{
  "n_layer": 9,
  "d_model": 256,
  "n_head": 6,
  "n_kv_head": 1,
  "head_dim": 32,
  "d_mlp": 1024,
  "vocab_size": 512,
  "activation": "gelu",
  "norm": "layernorm",
  "norm_place": "pre",
  "norm_eps": 1e-06,
  "positions": "learned",
  "qk_norm": false,
  "attn_scale": 0.177,
  "bias": "none",
  "tie_embeddings": true,
  "parallel_block": false,
  "init": "normal",
  "init_std_qkv": 0.0244,
  "init_std_o": 0.00575,
  "init_std_up": 0.0244,
  "init_std_down": 0.00575,
  "optimizer": "muon_variant",
  "lr": 0.0103,
  "beta1": 0.95,
  "weight_decay": 0.025,
  "lr_head": 0.00876,
  "grad_clip": 1.0,
  "warmup_steps": 200,
  "schedule": "cos",
  "final_lr_fraction": 0.0,
  "batch_tokens": 32768,
  "seq_len": 256,
  "doc_mask": true,
  "train_tokens": 208600000,
  "steps": 6366,
  "dataset": "wikipedia_en"
}
MLP neurons of a small language model. Each row is named by its layer, matrix (up: input weights) and neuron, and shows model dimensions 176-239. Each number is 50 + 10 x the weight over its row's rms, rounded and kept within 0 to 99.
After each neuron's rows, "fires in" lists the words (lower case) most often at its 100 highest values on Wikipedia text that the model never trained on.

L4.up521:52 44 60 56 65 40 50 54 69 49 40 37 37 49 38 48 54 40 55 29 46 26 47 49 48 61 31 52 39 45 44 67 59 41 50 58 54 48 26 74 51 67 44 64 61 64 51 66 62 49 56 41 44 51 50 39 44 45 59 58 42 60 46 52
fires in: "history", "geography", "appointed", "biography", "type", "photographs"

L5.up124:64 44 54 50 44 51 33 53 56 65 61 46 48 41 37 65 40 55 66 23 52 49 51 33 36 30 51 54 66 43 48 51 50 60 49 54 53 76 53 56 57 71 38 44 52 63 48 54 57 42 44 41 43 44 34 58 49 54 53 52 47 33 42 62
fires in: "this", "than", "three", "those", "through", "third"

L4.up917:40 56 67 56 36 59 53 49 35 60 55 48 45 40 35 56 55 68 51 31 52 46 55 61 48 59 57 47 40 46 60 34 50 51 47 43 46 63 50 44 47 42 48 65 58 61 42 55 36 45 41 34 49 42 50 35 66 49 53 60 43 41 38 53
fires in: "on", "born", "later", "at", "alongside", "after"

L5.up292:53 61 49 61 53 45 34 47 60 43 53 46 56 65 57 39 44 31 46 45 49 53 53 56 50 43 66 44 44 54 32 74 41 44 61 49 61 35 54 37 50 40 45 69 46 55 44 44 34 71 53 52 42 53 49 64 52 50 62 64 43 48 42 46
fires in: "also", "all", "along", "album"

L4.up607:41 46 38 42 58 49 59 31 38 49 52 58 44 49 52 53 66 41 59 44 41 56 47 67 35 46 46 37 54 48 48 40 46 44 50 37 55 53 49 62 49 62 50 34 62 44 69 37 71 62 61 48 57 61 55 46 34 50 51 61 53 77 60 45
fires in: "1", "1st", "born"

L4.up772:43 55 53 64 37 53 47 34 54 47 49 53 44 59 50 39 36 48 47 65 56 50 46 55 41 34 46 44 45 55 51 50 49 45 57 44 48 35 59 48 65 49 52 42 55 42 40 44 48 50 58 50 38 55 59 54 43 51 43 54 41 55 31 66
fires in: "not", "and", "have", "remained"

L5.up896:60 59 33 52 54 46 39 66 48 50 28 40 45 47 32 65 44 58 51 49 44 47 51 40 46 45 49 48 69 49 42 63 56 19 46 58 45 35 29 45 37 70 57 47 64 45 45 39 66 47 37 49 40 49 37 58 55 46 62 50 56 65 39 36
fires in: "this", "time", "two", "those"

L4.up761:44 32 46 46 55 36 59 50 71 39 48 42 42 46 48 54 35 44 41 59 53 37 56 53 45 53 49 45 41 40 33 62 45 61 38 47 60 52 48 58 53 49 41 45 64 44 47 37 49 46 66 51 49 55 43 59 53 68 46 30 55 63 49 45
fires in: "division", "game", "time", "series", "same", "television"